python train.py --attn_scale=0.177 --parallel_block=false --schedule="cos" --dataset="wikipedia_en"
MLP neurons of a small language model. Each row is named by its layer, matrix (down: output weights) and neuron, and shows model dimensions 64-191. Each number is 500 + 40 x the weight over its row's rms, rounded and kept within 0 to 999. Numbers have three digits each. A neuron's up and down rows have the sign that makes its largest values positive.
Before each neuron's rows, "fires before" lists the tokens most often just after its 100 highest values on Wikipedia text that the model never trained on. A number after a token or word is its count.

fires before: "==" 19, "The " 11, "== " 9, "In " 8, "===" 4
L6.down613:554519472496559479423493500585507516450552434541407479470515493525505476530482504475479475464567495444516467505432515492506524480406479519442462493495459495480532641518508574531501446481479611577483415460459473468496520529584478495546488538515467496583464523514442485517435524456525476500523529489488441490484562512532466564548520505394589488436466502523485493606457534430498520492493

fires before: "por" 15, "er" 13, "port " 8, "ported " 6, "p" 6, "ign " 5
L9.down32:501531434453470503457537494621494486470429473523510578550522523561483464523529574471495507482515448505469467511536605525577586512458500481577510488497471516452512481507522402505513497526483483519510470483542401506428414433472437478433525454478452542543528467489487505500517478498513453471501526531437461503511497467608471517420514498545426494501441518588507534493576447526531580468512

fires before: "s " 45, "ed " 5, "\n" 4, "by " 4, "ing " 4
L5.down311:526484550550457488484513472497526486522497506481546465512507533487549494462532561563456494388545519511494495437510475517419525462460471499472500573488490494481470547527482515423418476458476521478565533533488484494524486542441501467584479482560525502546487527508510583536472489508504495444513512521449506548464515586494478536508488557521543516492641509534532504513569418506496448457446

fires before: "| " 71, "|" 8
L7.down497:528485513472496473487448491552521401472403487495478495523509438477498520491478533520481510516491498424420424540580471571515511520475542527549540520529514494499500507457451514474523508466508458482491480579536546468485456454472404515548549516399543510405448420490467475490523497553433507553520445469517485530467531488514500511499517578538463506524505529458514520586459532436525485493438

fires before: "\n" 64, "\n\n" 36
L10.down710:483534465537482510497528525505614515466545507531500533566528511467522494567485470569480490540543554464495526501458495534539525558490576538575494497589525444514460395488485482488519497480501493501514505555465472456514497533517510489499456513518526482613498510528567491519423549502487434523471463516540547445490486429502425503479472559493478510472546437567424524509507492499485468495563

fires before: "| " 28, "|" 16, "– " 7, "(" 6, "to " 5
L3.down247:486536548429493487568493456466479524478532539550476505477486572497485518505554484495511496534507514459569567482499510543534490506549467515512527422463529434520462508449477523463443482592523466499505499495514524467510495518467525541556458543471440519426510500532528503522514511495480436561524465491560439536581542474527504563472491432495452521453538530504564433532508510514494509493414

fires before: "by " 22, "with " 8, "in " 8, "les " 7, "to " 7, "and " 4
L10.down297:446574524494557517474530507528548441475500474546461542525502503491489522492446565473560481518531501485464512521480458541505503496475480501531523544482502504446433446507476497525531525428438535553639508458518532469477459467431527498454493455533541422482474455415410547536407479461542561536574533552548553496540508481482508488473496492523492500521533565464575488430462490544467591526461

fires before: "\n" 36, "\n\n" 30
L2.down79:523468469487502389546434404489509557587465570476535532462571468508486507481503482500530482480484438473405477546442469534522526492536464523544495502457516573478453497464483448524468421528585491541448543493495491517556552474518487521545572528481523574470487505438490472439509447485489476528533531569514555506448571442547501502397469554518552529460479515458537531481480458508530422474499

fires before: "/ " 16, "s" 11, "(" 10, "km" 8, "2" 5
L9.down90:511479524497546491445444530402513450517506501491506537482512555523483496478529555540448543465511517458584502449506463530524537453501449546611455532504410538448524483499446484487541519502423425508425540429522524485470454495443469536479509550496492523590522536584526506533490477497477558506536471573550463540488483468507563495384497484475518540493475442545554513437546543503498515547490

fires before: "- " 69
L5.down204:564530526585398501436501496562479409537461542431498487499534345530440512475484519536537490558524416522415510498501508532518476454454527472454484455437522517442510489520514467477492508502474497505522505501559485514414492431551521549504521555545420482532540459437509461489455489529491528479462513472522567468512492509558546492494554484559492512479502542457560502466474528520488457508476

fires before: "(" 18, "al" 15, "y" 10, "er" 4, "i" 4
L6.down336:517492437523562556423450521447480529556422592555520552470488547533486474454530535520446561521505460526462430476509508490516517442570548458594458459463551479557452441501503514473509536498457500528470532502473506481454486469549459523525502512482532448591520489498471449447518468430484431426497461592445542447453485518515440512520497509507575518496557441510463474526482523496558478475545

fires before: "He " 20, "The " 19, "His " 6, "It " 4, "In " 4, "Wh" 4
L5.down373:596509419512538484490517494466521526519518602516476444523530481559456530541518502566494508561491457489379519468514531485481469547476535458501516475545474525491473524513540475511529537443510501431482497502557477530421477410521412469453413523527529456545504508476463493515504474489568503493458480484506526503483463479541484501533501520529499488556492511454488449497528542482528439474481

fires before: "- " 78
L5.down66:490433462560494434519527570453441495548526562581470560479495516586479485510490527569491454510522470487467436465469484473527445489493486451408509511467489495502509505568518537443496518460517505517454564476463495614425481467502500458437509522457574442452532523461551512580458570428512480462447483509530466528456486592514487418464571531526506483532504451481538497545490501509562450559442

fires before: "." 41, "s" 5, "km" 5
L10.down0:508517564570467439485425540493454486490530494486573521466374459485486503515541447519566477575492494519581480455568525453459551501481505511429495457571431531522497463550470499522504500450497585490493595458495518496477475473455483466471445462463516516521518545491498495465453510457549500541524504576532474487514478499516547509488481544488465497464472470578471557475462543452487514445476

fires before: "e " 21, "ed " 10, "es " 8, "z " 5, " " 5, "ing " 5
L2.down431:478445441510491517516579478444498554555535488441459508509514568505448551523446536557408531415511472550511473471582469496555566472499486523526535504511518539500472469483540542505563499437541407587549473555529495483455450478445589498544533484504512527596493457497512490542503501583525506509481524415517518514511465467505538561503490566482511482434517473497460465541454416533448584492556

fires before: "a " 20, ". " 8, "an " 8, "is " 8, ", " 7, "was " 6
L9.down420:512497543543535503504535440516505533493471490477547502540514490487469538568479535456516458500431584512575504430486486496442492564513472493477461530506454508513487530502590555451483502495525473501483466493500461442459460489528538547448401549477507599447559521489520486445527538472572561449505522477522532465518531487428517484471444408532525492535506547406484486496487535508520455470505

fires before: ", " 25, ": " 13, "ribu" 7, "\n" 6, "ip " 5, "–" 5
L3.down528:451575566544400500454511517508572437523502514509479454474489470479550470541556461557481440392539493448505472453484530470468524478532513584525471512483508457566514524567451527544471430493478524505496500521433458522478531558584550530515495464522601499540494438511521494464531535488466499440491493393515516543546569444530485479503532554534528520502446586445478457497478567570464498545445

fires before: "\n\n" 42, "with " 8
L6.down77:532578558494543469492495503424509502541471503449500508494516434500526520524425491520483587507484505601564549478481409487451494413436438513489465513490585421497501441560492531504538514533530541549459529499476573538470550517454486430538530518466461511536486531555518471531551515509505486506486530571475565463523450585516512488458556507570534500537464512564490511487449521499478489536498

fires before: ", " 24, ". " 16, "." 9, ": " 7, "\n" 5, "ly " 4
L7.down656:482556576558472565424509446470478531509481486450513438454487523517526522484532569450441510463486469539453483502401506545502462443457414494497447529501482472457445503393489487512527562486501542470504425471480508531547472522475530527495533587440435486464587471542454521478475469460456434544519559532500570498610472459499518543458480500482509515561559453448511534530471550502556487548453

fires before: "e " 19, "es " 13, "es" 9, "ed " 4, "ity" 4, ": " 4
L10.down744:488509438506502522499514469550444455576496466412543537513508531497545523401570533417525530469541517463491524477451442538497449495568488573498489450500525520442435566407456551503594564470513486445557484499469468556514476512493492472503492473550580527462456510444577471478474503494528533494529591455551582438567462535500531471509548511473492439454500514529517478555494505479503487426458

fires before: ", " 17, "\n" 13, ". " 8, "ing " 6, ": " 6, "i " 4
L9.down200:507536508510487532506527499599555494480469464551540484547487551441526435527502542523533403482559516507415475524499517473461525500525442439502507488488421489477505561510409472559531472490532537544505522545539509522467557501564493488519453551547422488545514509514521462494532514483484466456521459586417468554493500521513484412569460477464553529467515466555493456546550503481525424481482

fires before: ", " 24, "." 18, ". " 13, ": " 5, "\n" 5
L2.down269:524460460486501594409519536423497480421485491471435408479478441436517522491455538446478544523546532497537506554547566487468511485561511470547484483546518545516461522458536520518547549468542497514523509506526528482518504490463497499530513521562515422446465494489496544609511485475476459457437463557562523543514490473471483497552476472476497499494439504490414608539554479526479471575533

fires before: "| " 23, "of " 18, "(" 6, "on " 5, "- " 4
L6.down630:468525509490512482470524517546511421464465568430489482530539501550533527512472472549423553511527522539451458498499483527501425530459527483579483405485595460490559481477479556493470477492535513479459464499446459527512441432580540522492485471522463574457481466535467528573489555510536517562487475546491516484469479493517517464472526533490474562535500466478525521422446419499528392513521

fires before: "- " 37, "The " 14, "| " 8, "In " 7, "It " 4
L5.down579:529477480538484432501565454566473506523452437506445463541442492541517505448507566529426550482483518506475503479529535549476440511573475377500559457510535508483503535541467453528518547495468578515505484518520502444463462444515435500556484473459510486473463503424487525579530524485511486504491511507533529466517478503478473489525472445457488513513525435451495510501521616510509479528460

fires before: "\n" 29, "\n\n" 20, "ever" 8, "ceeded " 8
L7.down746:484444536441514541486528468527507522514475448580499513455502519472449551497497499544490486492499462470492504455525476435535489491516442443483556522437488559461461443537433488513456526520554510510473479485619562465552409516513555531466460525479480501407488514488494455580516512538517499556490465503496509477524549542478470509447507477524557586481521523445472500462493520457526469590476

fires before: "| " 30, "ip" 6, "|" 5, "P" 4, "up " 4, "7" 4
L3.down176:514499496543515487495461446407499507552560511448517508453434517575480509572442517549546518405465452408466501488498492526477460480380471446517527532456517503460498449480520525557528531570463522421493495556541504551503502520494458519503437488500518474452447536541497515510427479533509458500452553427507543565523465543519524491475495511467480473448476462430576528448464508542512562563456

fires before: "a " 24, "ale" 15, "a" 8, "us " 4, "ins " 4
L7.down201:476484478506544530470512491508457528484492457468496442469528489465603543518524497499549519469513454513469463577527501480530448471572433560472465424527534393474486517496458502517575532523493493507514505432522550424522485484540557486577526569478507555495456599474437515518503462480485451501529526477539433501531536545483405507406443540484478519479522456466505501516502578495535517520489

fires before: "as" 17, "us " 13, "as " 9, "ale" 6, "s " 5, "an " 5
L9.down680:560489486456514532517535427540548493453527479467493535477578457488526475471530510518460542458442441499505504511488461512510441535498482472547529535485526406475443483528515436522634440489540466456519539489538467485463506514496465487482545512508438457503508530524522525445467536549540473526578485406635496554507579511469477529478448543547467431553530491478518504429498534547477464493437

fires before: "s " 38, "of " 9, "le" 5, "ent" 4, "sion" 4
L9.down750:523500404625446514458467510387466477488567478512509524508521526506433451493527470602543463555496526496447530440490479580487415505497546503439497500553530488496470496499472530478532458515511448491507481500518482541464595483424529461458506496504535477461534535482453497477493507485504514482484489493512520547485487448468522424522498569496470527481525510430474538474499460472559507571449

fires before: "c" 23, "g" 16, "G" 14, "Stre" 4, "(" 4
L6.down100:500515452481483481460423494511437541531475500450503513417548506535484505489365530444510508449518504493524478457524522496490429445506492582487419480491508460473511558484507503457497474490536524494463493470457558521472485499525491508524547475582552430487417495491534506475521458498472499460455537502598462494461520522546484518560448521510508483515494496466550495464505578487568634527461

fires before: "\n\n" 75, "\n" 10
L9.down148:439473486497513560478535542360501460477533484485471497510496522525506508506521528492473516520500516515697458492532486512511545528543535454463503489469524535470538605471526468510530530507539485525469430495474550456465510562458491474493467460518522456527478446518534457515472496484547473558499500503483455583517506561498499567518565468481466454510433487483463472490448477500461427550502

fires before: ", " 43, ". " 16, "." 11, ": " 8, "\n" 6
L10.down555:561473483483473540450496540456508489511424534494507463543588492483540506464518467512532504514506511548586551479486504476516450442506463494468521602473503430466437551401561502546419472477514535506479498467506544499478471539507505507457429447559406467490524490523465470565511520469527551500530446524518487570480499551469494570540458533477421474390525521573534541492521508586514501496472

fires before: "l" 20, "l " 9, "ams " 7, "ing " 6, "ler " 4, "L " 4
L6.down617:453487540512491496464496539547492478528457551553476543516497507494512386470509504434488460473519516469382492563491454498483461444606494508554431504486518451472574426510466474485465555421532477526544528463485495551463474459430487538414501466598576521411502471497469506571467528468488467501503482523554502450476501488565467580570516520457520503525438475428476484525495561455551528499548

fires before: "\n" 54, "\n\n" 21
L3.down688:586523503477459543509498478499519512505499506490363461462538548470466486509508432507561488533483461528498500426437483480517480472575538468459503502505525516525414440485448515483465504526493534518507443463455529538538521505468502541516509458588532562535481472499456529534455536497508526447466475511499519505531569442505561539495482534497509540517453491492561392575496512528587573534503

fires before: "| " 32, "- " 18, "The " 7
L5.down537:477491507506422488531503501522507517525487495455523504469475551544547501538431522504499490520498496465413466541505494437481415555509470453425502551463533521527505421544481507519483531480537467479517501463478532522530480451500446518479513488535535470480499476432503495520441525557508478491457463432511517476471423531494545403439577501598474486457447501486526522509509482544497514499485

fires before: "- " 65, "the " 7
L6.down485:533501435466480451490486535530539480431460506489480466493516515493518494581592521465493480563499480468528571445505422470524512484500519457475513473477447608591534532479434527455560462486523439514530450489540444440533494537485529504510534464494486524438505533516478516499502449563493405545508590502442476515547539490564519566556430540484529498431530497448512457491467444503541523553567

fires before: "- " 72, "| " 11
L3.down401:491460420571439503495476467482500456506507525519475563560518421537421576526465466509484522466485484515462454487490519493513512466470495494493490476511591560427555561513490526489463558499564429582468527582520486498490447480520490399487476555531521448511488437464445408518478508545502499540468541486503551455519537480482510510517528482503464561504495527462401510505519455493549463528487

fires before: "er " 31, "er" 24, "|" 9, "ers " 4, "| " 4
L6.down564:585479486571442492455540455487515506516546533521495510392496537478518466540497519497555506496508495439447484487467592464581515492577425494518522427469512490428513498493515421497471529465517509491430497504424557603476553527584446555463489480507508486471461538493559485540461485482513588457488479519488512488534507524463529566458472482535528467502482481502497486536562469519587432484526

fires before: ")" 22, "–" 18, "): " 11, "," 9, "| " 8, "-" 7
L7.down336:517545525550441557489532499522387468536551490537533523366498473513480475533521485487506504467522505453449484452529536460492521472505468509445492449509442473531577513521440431489435531449524519479569511480462527576477544474457465523468484542584406467518486550502531543554434479485523504532489451475462514522500494500476571546438466513551520528501546454565532500549506484490467446530479

fires before: "\n" 53, "\n\n" 6
L7.down374:553482504536508471565517525389491546497477491516449487471516480486510492510533470482503519561514487537619612455525514527577483463513483413460509499486524545495468524533512524563524488457445463542484504499490521530540489528499510510464458474484454438491459479537450472586540502489495589513414450538512484574552494513517499477529557434511505483540504514532476497508585499484514494608451

fires before: "of " 20, "to " 8, "in " 7, "and " 6, "on " 6, "was " 4
L7.down502:533481493479455578452505494539503499526480510553492505475573484517491492442484529574468499540497537510403447516520485514497460479514491505579516519436500381446501553479502525493569475504464501546508539535522536424483436579533555483474473476469480451515496510579488478521513482438484468561514484475508544524501473493503610439488502445483525498532492484474504399488567464449514601548528

fires before: "| " 65, "|" 19
L5.down364:465398555528427436515480526506501457483464469529480446508570546524528512525498483527502505458499517475448474514474512492476532555474500413461487493551610563555483498453463525467496595469472446502494425524506538432572521579528480487473569496461555456426457507487477518514421506495528440528491557451523426487447510515528427559538576495461535507467525523485478448530530496550520407478466

fires before: "- " 84
L6.down667:538444475510523454487541526470518488468540465524474539584544520466507424581566406485550491486499544457510464400485539460523517509582453495516540472476463519578480473520549570494483432529431495505459571440487482569529488453502477569525519552437524457551552473543600524575458507446535494470466535482437495436475548469457489522507469508476531456537515527497580487521485534518503569497485

fires before: "| " 63, "eded " 9, ": " 5
L10.down684:455504545522376559455496487416484490500502605514512529394459488479483543558450582573465446503475522476503496480450538500464491476498490470538521560550508537525493510490525519513509524538544536590481501518565481462453398518553493506581539518471498510466522505502459472471482528547433513519533448503476505507489517525521452475508528537480493529506515487397592447502457538515508441554499

fires before: ", " 28, ". " 14, "\n" 6, "." 6, "-" 5, ": " 5
L9.down158:462448532471501512503550539535442472459465507487442470489553438492490395545499485473518440474556522438585510490489451529503516460490507538477465496489565500491466561554481426526493417490505433471453520511535491491509404487494507499538557523449405467434540564510485526502539484509466472448574460537508524537524492538583457545510481512452444550464500469512485545516528535503570509523534

fires before: "==" 20, "== " 13, "In " 9, "The " 6, "He " 5, "On " 4
L6.down567:498460427464557408449477542420455536458496466507485510516535506535548386449505510479513547497506499496530448536492470585522515457485554505534465567459483480481512540459524597491488543452497552484528487508509502465508438516478536527545504488473440615509503548532517482476548506529463494481458473514510493449542549469483486554476434532524470441471550520497517560552518434510531507586513

fires before: "\n" 32, "\n\n" 25, "aim" 8, "ass " 6, "ass" 6, "ose " 4
L10.down454:443518530536509489522528421508479556480518455511518534518611521512594490477494509454460519510504555489523528460471409530513478485466532472507456402560533490480486464465410391510497595491515537578545569542504456499522495459470516536468550530432502541504474519471460422518452560470456478553444486503495526545497497487447557497551507545544530501486494472554431523457474500522551489463472

fires before: "| " 45, "m" 7, "\"" 6
L2.down516:464510452510476482451478520522556513498518541597452538553531544587484486537519431509518460533546511533515501442491518485509506543519465502456463434481520501453520490481502450536524514505512506461492492531602450570478544538537448494490485531534480492454523486523486511511525448474476475558495574503461442470485540558478470519446435511573485472497440441484547545395525461474562563538469

fires before: "d" 25, "s" 12, "ound" 7, "s " 5, "on " 5, "u" 4
L6.down340:548489534599495454563495517480496538439462526491513537507530448480471556537460469452510493508505492452479497476465513404566500439499542568477454563546518443559497500511466507494468427485509446483479473503544526550433504458497496524526541466510506508462441516550507502483537520453414443559522418512503461467494414460499493439549403479460523480560474562425553454490448513480515527536430

fires before: "- " 58, "| " 7, "\"" 4
L5.down497:465580555499472518504580504511501535550504470449462450486492464511499502516431492501519476547495484539412555482440500418589528515482514464482512468497541449468536489447493493450562500515526500522493522509422465513507497484465481446505445496471525510432510513447469462638485566568420468442521539488523522483561423469525480451485536498518497516496484521525518527581531498457493509523505

fires before: ", " 13, "." 13, "ed " 12, ". " 10, "ing " 5, "ood" 5
L3.down753:572520520516469501463531530555502523387516550542515496527446448508541496479466507519493438534518544457520493532464529548487545519565446520509545466563438468463507506478520419553452479459483454469467536449499479487421509479540486491540428447424468477516524532478496520525485436474465546515531457522501473488532545447434564473454437529509487510434491541522514555552464550477468477512541

fires before: ", " 18, ". " 10, "ly " 7, "ed " 6, "ious " 6, "." 5
L3.down472:501490481584461559470476445526525552450550575541567527428489446533488551474464520532487465472557466478540516548510478474462465486519445443484539456465528561544475501536521479486448410438514561555468525512495473543513464488488566470486505531560517495314500464544510507451467500472564540484535478509440484479506460467458488519525408584480501411498502507396557478499492506488500495479593

fires before: "\n" 31, "\n\n" 14, "as " 8, "al " 4
L10.down231:533477534461565505516514505449540518525533503549461542459509444524506528456518526403555503521448448476404513469563445460532565464531500497499515505462539416505407573455528542528465594494456544558526533503441466514547530533449529480449475469450473448556496528501616438506502495518463456553512490522515520448515508546571521450479534539475504471515505501555448493509478543465530519444539

fires before: "–" 18, " " 17, "A" 5, "-" 5, "." 5, "R" 4
L3.down148:513513449499457495564555490448407493487476465501492499527507505483425514472512435505526477502556502482487440498488501558535499490494459508503512502431515466444462525479543544474450521506544421472506537542480430507418557482545469525502424519527523515522539600478515539573419464509510489475503500532557426512507539549425531521400530478509452523445543508513499496525418506530578530556581

fires before: "- " 47, "| " 6, "\n\n" 4
L10.down756:543544448489516580466418523555414510533467521508430494496530518508449563478487498539457532470512462479574497542477452469542488471524560469442523540434521517494529504540503482414494522496562505477505535481498533566505526526496523535530516467452474482553482445534494523510495450422556518496513505576521457570512551515482490472498527497485512475453480444559560484451485538528462541543458

fires before: "and " 14, "of " 13, "in " 8, "for " 6, "to " 5, "(" 5
L6.down87:414496475508388503508507456593559509499436515553524423501513574521522435503454615522482455499502512415526492495507505523516487602458556467489554506456491509523425496475504510494439451490549508498434522523460476435508497519457473538484456489512525495527600551418558525488479500529504541531501556584543488523541497512520511531497552448454518576465509500523504473454516476521452489542522

fires before: "to " 16, "on " 11, "in " 11, "a " 7, "his " 7
L5.down400:514539461507529507547508510505507495426483513494446484513532554499485565455461493477495544531505590516477464427496522499555431410472515506535588481477560479457497498491478552526540586512505486510464537527540503510489441464434544458435502543486517464480469508540531503447571456511557526501522445458504536499433437514452502462534432540456540543510455467473468495506499541524424563581478

fires before: "\n" 64, "\n\n" 36
L7.down479:519501484489449539539473502480516476575471468512483519502521540493505491525509492505503445519493535441479514528477530523513479502441533440473505468536534578475453400504482449522458458395588419517419421507518525542603507526503497492478537547554502503515461432532566433467407472503501537576417403477464530522473485532466496498523502494513473511591534530522531509540556510513438486542453

fires before: "s " 34, "\n" 33, "\n\n" 11
L7.down539:481441448487472553506569551424482501580510471511490504433519556461500500498520521474500565538465483524674518521516511553502510551557472479494474497493533566496511482496551478474490571470501516478427524520534545500525464521475523489502499523522522500551526531486543492535474544458483481514526415516476563525490506517475498509453448487490518518500533464547538486488448452488508415526456

fires before: "s" 51, "s " 19, "– " 8
L6.down236:482530541555542461528513494501455533504465494489490510446500431542475435524515501452480472560490521414443462513506509482498542525574528495568551449469424460578518489498498419479484470484538491514526460455548562519460476503511499555484503540508497435577478526512506507656453553453501479520498443571506472511480506489504475472488458452463462541491475512589536509534475499472463458480477

fires before: "por" 16, "er" 12, "port " 7, "ported " 6, "er " 5, "pos" 4
L10.down197:537562504488490482413493499569570446475425467494475483540515474568527533486449516553493503512487474429527500499470508436546531536487539522420546502509487439482507546468456523526479437469549467478462521524520551529498455422470537489519478490522456535543511437505459563427470448466515495402496478526436456553520488519453539475426497503532555518548540475544524531527498544489537521410416

fires before: "- " 97
L5.down136:531514501499499539456600542491507463495513463517456522441492487521483534498508590572522483501510432537400470558518512422522510523466508445469527453507518506401490497484469485569484521522485507493462470498495479531481399439544478492496530488465520462491477466498520499547533494483467501514454450515497503451453459518517504458591544514554466489497486485423505499510484508460533492512497

fires before: "in " 16, "as " 12, "from " 8, "to " 8, "of " 7, "with " 4
L7.down494:516529521508530539482478451425484490494568467479472524468439516481559525491507491474546461472570422508498480518553525486564562430509505533560465449441494533492545511551502472581494529484481507468505471530495472590489530453470477525583494467457531533559608508471574506513509506513517587567575553526528523486526572435522461475448523537453511451486416451434523577498453512471508533549512

fires before: "- " 36, "| " 16, "The " 6
L2.down222:529486500521462543507526467510511452493504512460506511535441488517505570469462495592502482486527527511354502572476550502463514534487435464490529448495511526440541553541501472544510520441539444477494593529505517543478520486471444486475486545480503506477486580387525508519528447503560508474517486474548508484414479531497515446530526483557469503487437538423453500483471538492501480508475

fires before: "th " 17, "th" 12, "thern " 7, "the" 7, "w" 4, "o" 4
L10.down133:488523554545471543493528472522479520487509434507548491510432565534555526420542499465499536436540517542525531507540457528448499493560528480517476472510562423529453477468492551461496476462503461478534525527496498458509572497515479497510446533474472483514483533543462565447492485521449475430493490563424523531497481502407557439541526479530567466442523438554494460440488514529525501501482

fires before: "to " 31, "for " 11, "as " 7, "that " 5, "on " 5
L9.down313:505494515578513466617485524455562462562562482488518464462480506513497475493498506538525426530425502488515509509543492484476438500502462549459470442457496534507513584446526515524549491483486565497519482478521521531540487529585497481517480464549553460579492491579468506473405464557497556539455493471442485482487476535510511577480487449519542505582501521473507499520473493501499513459480

fires before: "| " 40, "was " 13, "ing" 6, "|" 5, "inc" 4
L6.down181:592433460464447536496498454496463513485452550567501514490485497474459523568486538453509513538502460514525555480532496515449484516456558472482531481425515506479533522438457454539471512474504484475453527489532523587509488473579514535503570512529482450443495491480543511437530476495512627610532506486511524543490528462561508454586452533543463495517478521434562456535515493477473515472422

fires before: ", " 26, ". " 23, "." 6, "\n" 5
L7.down102:500537528528538482454507438548488502451590463435465366385453513491484536504569494525532529493541504540480498453504470477431532503514524455581479543488540475508473480450518470533538521531466539521495502502480544480519517443546493541502497443494515522454491503512499576547470512549562514574473559462544471471426506510518498535550494533507481450498438539485447543527536491530465471527506

fires before: ", " 42, ". " 14, "\n" 7, "." 7, "==" 5
L2.down615:491528492533477532419511540508505520467487444440484445475552490516488503456457554504470517507572532493491555520522471547481467471522479533518421515516480468511432532441576507529481547492550514518516456460460431513530492453542481519585539505515486441458480496520452609532484504486588437451477449576531520622528530454493524516501475443463480460465401475529464588523500545532531472527537

fires before: "C" 37, "ab" 7, "c" 6, "al" 6, "gr" 5, "(" 5
L6.down31:513500460550536447462535510515453509488545525473504531464422550478489524478421467459503487477480482498518397421535419473511484514493499526527464478495549550434578509491517520466566548487538503440497518485467489572422483502526481644525509465451615527438513490493552467572549496538513527544458511472533413483472509541540462496465454413523421524499553484456527527487505533498480533522483

fires before: "\n" 53, "| " 6, "\n\n" 5
L10.down351:495486496469411446489431493393529554441515556449519463529460509519499528512468525488547473444489555453498516534505517537498551532540500507495506499499549453416533531437465513498429480527546576554441501406464513523495498540501509486587518517515515481535502484496493463498546476475483466515534483561526591473409529593467551520444569472495512501531504432499500539426436484514470449474477

fires before: "li" 20, "al" 11, "(" 7, "ali" 6, "ri" 6
L6.down351:489505536451499524460527540468523481442503534513540567475528592510476428521532465477513471438480491486450522456492492465517548515503550532593531541481544405500546507465416518529430596515495464467499547445551487522397538515533480565464521447432513451511519494491575497438510457497550495477445454545468506475474488517527451539509475491455535450509570438549481445545517539491515512468564

fires before: "–" 20, ")" 15, "Willi" 10, "), " 10, "-" 6, "). " 6
L3.down556:576468505477418551533528438493520526460524508514436502556491457458529476537426535505506541543460568505445487468478551490551476503488464498538535488403455539515463423586467498503499527504495504481569468460481478511481452494559599497542541509447508602458473573559493491485447473486511511504509487444475542537496518553519543567430479510507507501463434525479493396522521506525556518531531

fires before: "\n" 29, "\n\n" 17, ")" 4
L10.down765:465480465564580477506467473510507491447481518539515533509485471548448527434488438461461542541549497479493530507509517455494528536433503556505532552477433535526463559536471484491475432590471517565566519506467489534452460510546495450510594531481479459531515541563437500484393479535517582586499513507527541499488553521584537533500521483508531521512555483512514482536512498436536486526511

fires before: "| " 37, "(" 19, "H" 8, "|" 6
L9.down422:421517565491483513514468466562522476530561482557528499523486485503580492506563531488491545567539573475549480523471459490447396437582497465543466463502449558482555443511467460405478475502547473512501464464607463493454431424488511515507527536489502497452548467462571504487425493534545465538452588467483430564555515492521523516505568482498501462536538495577509481461494500544534487517500

fires before: "to " 19, "by " 18, "in " 9, "after " 5, "from " 4, "as " 4
L10.down306:495462498526441522509505527536483516435482491514474485499462467531525501472483498473510482528533426470430448506553516500480498437493487471564469540539569576514432457556470426528491497462557541515545527502514445555550494524460575433484530497515550560506491550514449425505425469494464466536553464569494572479490535534525516481440395538489506510521510431459492504489483568513502535552441

fires before: "| " 30, "- " 22
L7.down176:484545500501544554480558486497529512443547439462454489498509458520473472480477457467538480484481488517568544414490541481455508529502485501510587512488569382448435454502553519513473493459537439462487538412482485465463556506525533541562518512508437481475551434532504534426483571408432520558504462526464444514502570508483460512553563449505571506494463485551545473446490494476523504456556

fires before: "to " 20, "in " 12, "from " 6, "at " 6, "with " 4, "on " 4
L10.down448:458482486454459507502537480452535546434495389563544467495512471532467470498479529529518515496465447497408439557543511410554465485575514420507514473490589507461491439465516446532447475506523515502492539516551513465518580487534477521467552468527590509477533489474498492493462518475469539526458467554477576516505546494531535494492506506492473548509470465455549568507481500549474493542487

fires before: "es " 26, "es" 22, "10" 4, "s" 4, "|" 4
L6.down403:534538454613524470472577513428495592473550462539528550470547502490537473467590505436496499478492520513496476479479499462540528489513499520474438531551456367508453419477509577495518516535529520422501532426539469490525454474600486518461511480494446552488513480448472512561530520460469472501472471554491531471493442569550512475652489472452432436513507490476522453569510531462476487500441

fires before: ", " 35, ". " 22, "." 8, "\n" 5
L7.down287:517517488519537478485523511552455596472481497455537501508488562489526470514433625489527488460497487501482500522436471541472568524529487501462539496509465534466508548481444587464433516458528469482482471511516489496477523550490450555616544546474492511433545482471508479475507459516385526518560455493492524509513530477550504467527548473502449460465485497530423559501460462502469488520492